{
  "num_hidden_layers": 9,
  "hidden_size": 256,
  "num_attention_heads": 4,
  "num_key_value_heads": 2,
  "head_dim": 64,
  "intermediate_size": 1024,
  "vocab_size": 1024,
  "hidden_act": "swiglu",
  "norm": "rmsnorm",
  "norm_place": "pre",
  "norm_eps": 1e-06,
  "positions": "rope",
  "rope_theta": 10000.0,
  "rope_fraction": 0.5,
  "qk_norm": false,
  "attn_scale": 0.125,
  "bias": "qkv",
  "tie_word_embeddings": false,
  "parallel_block": false,
  "init": "uniform",
  "init_std_qkv": 0.0369,
  "init_std_o": 0.0369,
  "init_std_up": 0.0369,
  "init_std_down": 0.0184,
  "optimizer": "muon_variant",
  "learning_rate": 0.00686,
  "lr_mult_o": 2.0,
  "beta1": 0.9,
  "lr_head": 0.012,
  "max_grad_norm": 2.0,
  "warmup_steps": 200,
  "schedule": "wsd",
  "decay_fraction": 0.551,
  "decay_shape": "pow",
  "final_lr_fraction": 0.0,
  "batch_tokens": 65536,
  "max_seq_len": 1024,
  "doc_mask": true,
  "train_tokens": 363700000,
  "max_steps": 5550,
  "dataset": "wikipedia_en"
}
MLP neurons of a small language model. Each row is named by its layer, matrix (gate and up: input weights) and neuron, and shows model dimensions 128-255. Each number is 500 + 40 x the weight over its row's rms, rounded and kept within 0 to 999. Numbers have three digits each. A neuron's up and down rows have the sign that makes its largest values positive.
After each neuron's rows is what it responds to, as a language model described it from the Wikipedia text at the highest values.

L6.gate798:568511523482531418431519568500442513507440477476466519523509508511465416559493536469515509474573494547480635489476458495414485525479443526531529493535428547526407492569544501451460492495510479556457513533466470464435452513532523499504490495508555485434427530461560440505543421504437513494443448457547483531467572533520494558512435473485500514524485519437534383496488504505508497533498
L6.up798:466472425464436459481502519582512606479476492504451514424479523497435535489551525482576500478483497502433487557509513388506544452485444510468532529455526465450499466612525467473520514446484476458514503493542502437598514513473529517498521457523526589553538491469469444524460462494550518522492474501564493524534532515527527508538481434520521464507536496523458452544439481504553511462465
Description: Single letters inside dotted abbreviations (the S of U.S., C of F.C., J of A.J.), plus short odd fragments splitting ordinary words (pro-j-ects, under-c-over, A-fter).

L5.gate904:473492435512586553454481531514491499528514495482534569497483505494500525491472511499565548401515488428531527483464569494525498547489490532461534502454513478506497471455559511530505456594590533462525516519520467416439508456493517535435507438488539514543540432607425531516420548490564424509510542516513540473382514492450499568496453536505438517451483524448537499467514524503479529466494
L5.up904:462571492458524525509478439476546491504493501507474541474577504458410501535522523495503555577543525424570491527510527443536508458559522429441447520490491473459570488538442545490487548552561529499523516431479464534459555575526612493489491471601421459493531496532533447516444448493495483503541551550490523460494534480530531486530441514490479525511477445537479462500516540515479527473477
Description: Early sub-word pieces of words split into several tokens, chiefly "ul" in sched-ul-ed, reg-ul-ations, r-ul-ed, plus word starts like he(althy), le(ading), Cl(ay).

L5.gate471:455532518498437542549507550481486507560515512536499484546532441535522518506450456545433562522494495464495492431464442536524516463474512465501539464505484489553527567482516432486498431458426499513485452464520520502555544472509497499453480464477464528413501509493482446419445486490502446538540480513466522503495532553523511446446497420510552537484489527496466559466539514467537470487496
L5.up471:478556460477524484515505523538504483552463561601544438543548427563531498502456471454454458594454542494500458402436470511426516499524569456519484481461553465552499542475513471545566455505497538517464486480512554488537485441517485478506522455514487523447518478461508515505491516523471404494569512523535550563538452516534518528461497498472476518425538525528560590452536476426510446555500
Description: Mostly a second blank-line newline that ends an infobox, list or paragraph before a new heading or section (== History, Senior career, Medal record), plus some word-initial fragments like ass, as, s.

L2.gate168:524511537462427462486429490527488443469524502555522537495490501489457481583564481479519494406446552533421550478485466496503461519615508537517447497547500610469509545478475529446488551538486477454531502402493496537467431468521586544551486524527471508520506454494485464528420439538566505517528469496524491523461514493465506501526523445544563486500445419597504500554464550534543503465495
L2.up168:530501567512544512538419438454567534442535495516584474461548470439545461489440469418477537477531492463570542443498500535545547472425444550491534497499463549533435531456569538522436486454508569462487502448506531534470556491530506480456552535460496532533543461488510530423483584547542529542446536474530436459497505537483503456444518506503503511504465576502489517469483442466519482461463
Description: Fires on the word piece right after a lone capital-letter token that opens a word (U-s, M-as, A-s, Is-abell), and weakly on object him or copula is.

L2.gate312:487501557490430518547434500534489425560433506536522455467507480552488501468486445523486554542430517517528435451498430546475556508466498414463487512494516476470495491542491483523478493446465465531572486445434553546461466528496519530453454479531542580469443475488534432475515522602485502512532412538544513496481470476491507512494471447450500515524452514452421515514478478468477454478527
L2.up312:516494491472506469446479439512568441531474522504505512478493469511441469491499567506549541502501549486480466473431503480474459450492490453464453487464513529517466506495579458433536598489502491497515504438483486554511556484569535460509491485473520515528527496495566480512498436522491516466499438555547489489500489615490492490534528478548461517509458458504513477493567537467544499479472
Description: Closing parentheses and periods ending a citation, list item or table cell, often right after a year, e.g. (1968). or (b. 1944).

L2.gate914:493424544493527496430503547466523579471387565575525468462490469489483449470496507499552527510436461497451462401534533476559471468514518433496531449524462452540522489480502465474482522503540531494528506561475454446492456457540540446500575529495539541451445459519536507491530523445518439517474519437517510476453464523561443434517526602565553482522479554577492433514520543519501465497497
L2.up914:502522534472423464522522567479505556485443438531533523505515440568472490482580453509478560494490511470495490509494527479504549577423523505570537515473495442508523549514572563471514530585484459534556515474572498584472515516438477497579512588536448492539609515544469586487474516495492425455462477513605458428473520479435536527526523514483504523487476498557548551561509504499488519457576
Description: Tokens inside Wikipedia tables and year-by-year lists: colons or line breaks after years (1968:), table pipes, and word-final pieces in headers (Pos-ition, Se-ason).

L2.gate506:488533509502514438547483572514478488489535517475515487422533412560606494442471553483483485512483444482456560465568476530432526542509550439480442527524587491534528473507438500545477502453472474452453516592450463496503442562504538524499610494517541453494492508480506495483527559462515446486498475477545473495440523523566516525571496540447478513561517484529521505472501435566556511474484
L2.up506:403511472573518466470471581448491583501527457486535554494492481509514507484507542476521471553465469479541503457478581526436455517440506573497458434443514469575529527467495531518495483479511458462511555510524491599429448533557551478517551473556490490476475553515510506387462523550507459471517491500504443482512517554590472461505478493450487482477401526410526510488484433568522517502479
Description: Word-internal subword pieces that follow a short first fragment in split words, e.g. "oot" in f-oot-ball, "ul" in f-ul-l or sched-ul-ed, "ire" in d-ire-cted.

L5.gate195:419525497471531472544448544503493536532481509465516562458456569508516479471433492505501576488539461546463497477529552504450454473498430484463560520534512453513522479532457508504536482464484435432521443508496522493531494490499460555534554537420514488538434467513456539521400518556563530523532515465455491535480472477441454467565511356566518457492483537532495490535513533454448461458526
L5.up195:597494616478508506544525521490518523458485484539436506494515441505506542565588487519591473503420489473501507492519539480538499552516482527479451490483544489474434497518525544532505486492502536459435464458478459548470504532526556473535551467533472470506562530529543484434542514522532503478487505469474519540581556448519492481486450565554466463516495372576554532487425534488469555506465
Description: Pipe separators in wiki tables closing a first cell that holds a year or number, as in 2003 | Boston Public, 1974 | Brig; weaker on year-range dashes and closing parentheses after years.

L5.gate1021:568487531519524451485536559410494440441592447463492469535476469556482490520466498509461511465595470429455530532519538505534506469486552470493553514538467539508498497519480498514480453492509517529403546522505511570531451466462525457408469493468487430480493521518475415482553511469465452461537513532530513437485528560496503575437504504492509537464487636430542437524500495515492525497520
L5.up1021:528531550415526485546532525529482544465506468597476505562513523481544457515448497446529489471466433495516542523474495427524526467505528539488485568487476520518470472503546588505504423572511551528422542562459508491525475483482479552450540521501489500495456556582548520550539510530503503467524572462623510485499480480490474548512453499497492459487609466576490537482520451487522514485514
Description: Second or later piece of a word split oddly, often sentence-initial function words like A-fter, wh-ile, W-hen, H-e, le-aving.

L2.gate643:463543396542447498539482484528513471435484560464423527552487495539507500524475477503526534522445489511475493561468465538647488532508470497477475483476527581464498522477550520492555458437552551552456496541463420502448476509477531446507505450468469498507495467480478501485411548530485533465501437508515493489519522505480471519458537518546476470444535459488513499462567611579587449442574
L2.up643:462570469491499537498475553545514508496492487490475506487463503519485493466495486528456509527526483517501576536473524508517493507452493526388503505540437516536505489554509484527535508514605466491616511420575481479514515460505392530424516459490481483523548526449527536482446556458450390443532439535500505439488475547498504512495472467499505507523473518525479544431512551482548561449489
Description: Mostly the final period of "U.S." in U.S. Highway, U.S. senator, U.S. forces; also closing pieces of multi-token words such as British, authorities, Army.

L6.gate123:474464523498480503558490449504463544514417599473489495525504501547429516470539567487515438437571488528496515559520432461512501428520476470558515510400540522526540468482481569522504480411513466536562617490445514492505509493501436489477556492438529454544491550510514459443527539554511497497497523462496524511496487475512533501505557524528439472509464532553546506419567510574424505497489
L6.up123:468496519439481488495488475529465513477412493547473491439527510460442556572465464505541473563550531452463514478538530510530502534553511542534468451532484558507462547491511436518523474408570502465493504603513449514474482505558547499508536480545478455503476450491471534553534514546421457585546478515471522498454558505496579506532577531518529513481525489468475464519449508512473496405508
Description: Fires on the token right after a verb or subject that expects a following object or complement, such as pronoun objects (love it, netted him), verb endings (-ed, -s), and to, is, was.

L2.gate540:420456508415500489472491471419505510528572477445483463576583395553482448445526543469526513493465500477484519552511547493511531495533474420490476491441512485467563508443537395563496533479534480479459494504545477478524542553509467568475481526502479535532570535526521484458465532431506482504503571504500462447528549505470457460525504506525504467538554506494511541500509470452520451521538
L2.up540:447477515494501428542541496555461547479544555521530487498529480435519503528529474514486476430442448459552432540482526553495550517440533414546502475537506496472443548493454406425563518538506523503461508443510515506542515470543487470504500563366466508467537458504445524480557452474441514539506566532442476488532559495471529529420476536551522509494466517489501455461548500487472587526500
Description: Subword pieces that continue or finish a common word split into fragments, such as mult-ip-le, treat-ment, Ass-oc-iation, speak-ers, Threat-en-ed.

L6.gate139:399578530499461486461539539492408536516528499531531459499545464445467530563519444474475537528432511520537437513474420538513505541453462492514479496479453491551510527499451514492480526386471440493505498536595490524454426422502490455507460517471508446517551495519512565477490467501555542571545503549486503510431473511538453506503493518538520534473494563439520472463537518551519446478533
L6.up139:465503496522517497466504517499492525502478450479510515508508515434495556501454470465510393489462492502640474462517458502534518435486543511514519518520473479571510413453514511484563486469500508445475527569512442464497525513534550505458510439520473479488464486549507547548504540553470538560476438482481536469495477516518457498519570511488430540481482456470535570480449470500521383456496
Description: Second word piece after a short opening fragment, most often oot in f-oot-baller, also n-am-ed, a-ir-ed, pre-vi-ous, an-ch-or.

L6.gate247:493495504561459499598505549514544420520449512588476438501561526578420501425540542528502512558495488483488511550511542552427473489519504494527477553520503475536501522494547510473420510544505494483481520524500492522515549485494500470556556518514485413494535538520513476503493495498569528536527473512491486507507515511556474514491471429453537467532497498487480499540491466535458424474541
L6.up247:534522427487531496481454510432566495500527490505489532346507514560486535477509568511549538467477511536500497517518503611533518443555543501497483499523461489462516505537530481528500469510532500516496448604528537424440554575540510571486488561481436521461565514448476491554542535485571541577483434506550484473443583516566495479516434452446487472453504587461516471507467558440451515478524
Description: First word-piece of a personal or place name, such as St in Steven, Ch in Christian, or the table pipe just before a name.

L5.gate632:513552521462594506559482529521506491512536467505496532486494442543496514564549529512594585523516547510547521399555501506572520555518542417487477484545532564437516451499505501474488499505492498526521547441518525405569458506500532485508498515462494456459524484453499527523448498527500315548533507523484478491446515447546489565555459493538505512531492529493497460485556539466509513496430
L5.up632:464560474473548514482468486513496476441503552507490523575464499513497496492527528522446457551507487541526466502460525610472528526481477552492483563513424519522334442501518539463500497424454488460452459528527457502507460479534503466533452445494497508551491499492502510544531461527435443446479443518477564496515493529515449559521484545518507496518525417512428523520518511528528564517541
Description: Opening or middle pieces of words split into several tokens, whose ending is predictable, as in c(areer), ear(ly), Massachus-et(ts), U.S-.

L6.gate976:456503443554525479514533532477478493481566496564503507559536482500481452490488509515504509459423448447515492536509536513532454431502473593555508517508551582530428487512505478507550486453493533454536538495484475506512550512576549445513557491488526473572526483454516502466479603482571497503445489504455464493453480523561484483436421461480511470472475568575442556488497548512469474435497
L6.up976:431579528503490497504490528517417504474439508481417528525498521535587473486511528463470536445453488478484477475460531502505485560470486533523554500458448507500485519499575492459534507456554461444475527521501535514431480472524511523503536535428472543508483593522494527437531460494548537523500526512530497545502594454461579516441509489524539510533452480489489511424494516495505481446539
Description: Final subword pieces that complete a plural or derived noun split mid-word, such as offic-ers, upd-ates, identit-ies, beet-les, mainten-ance.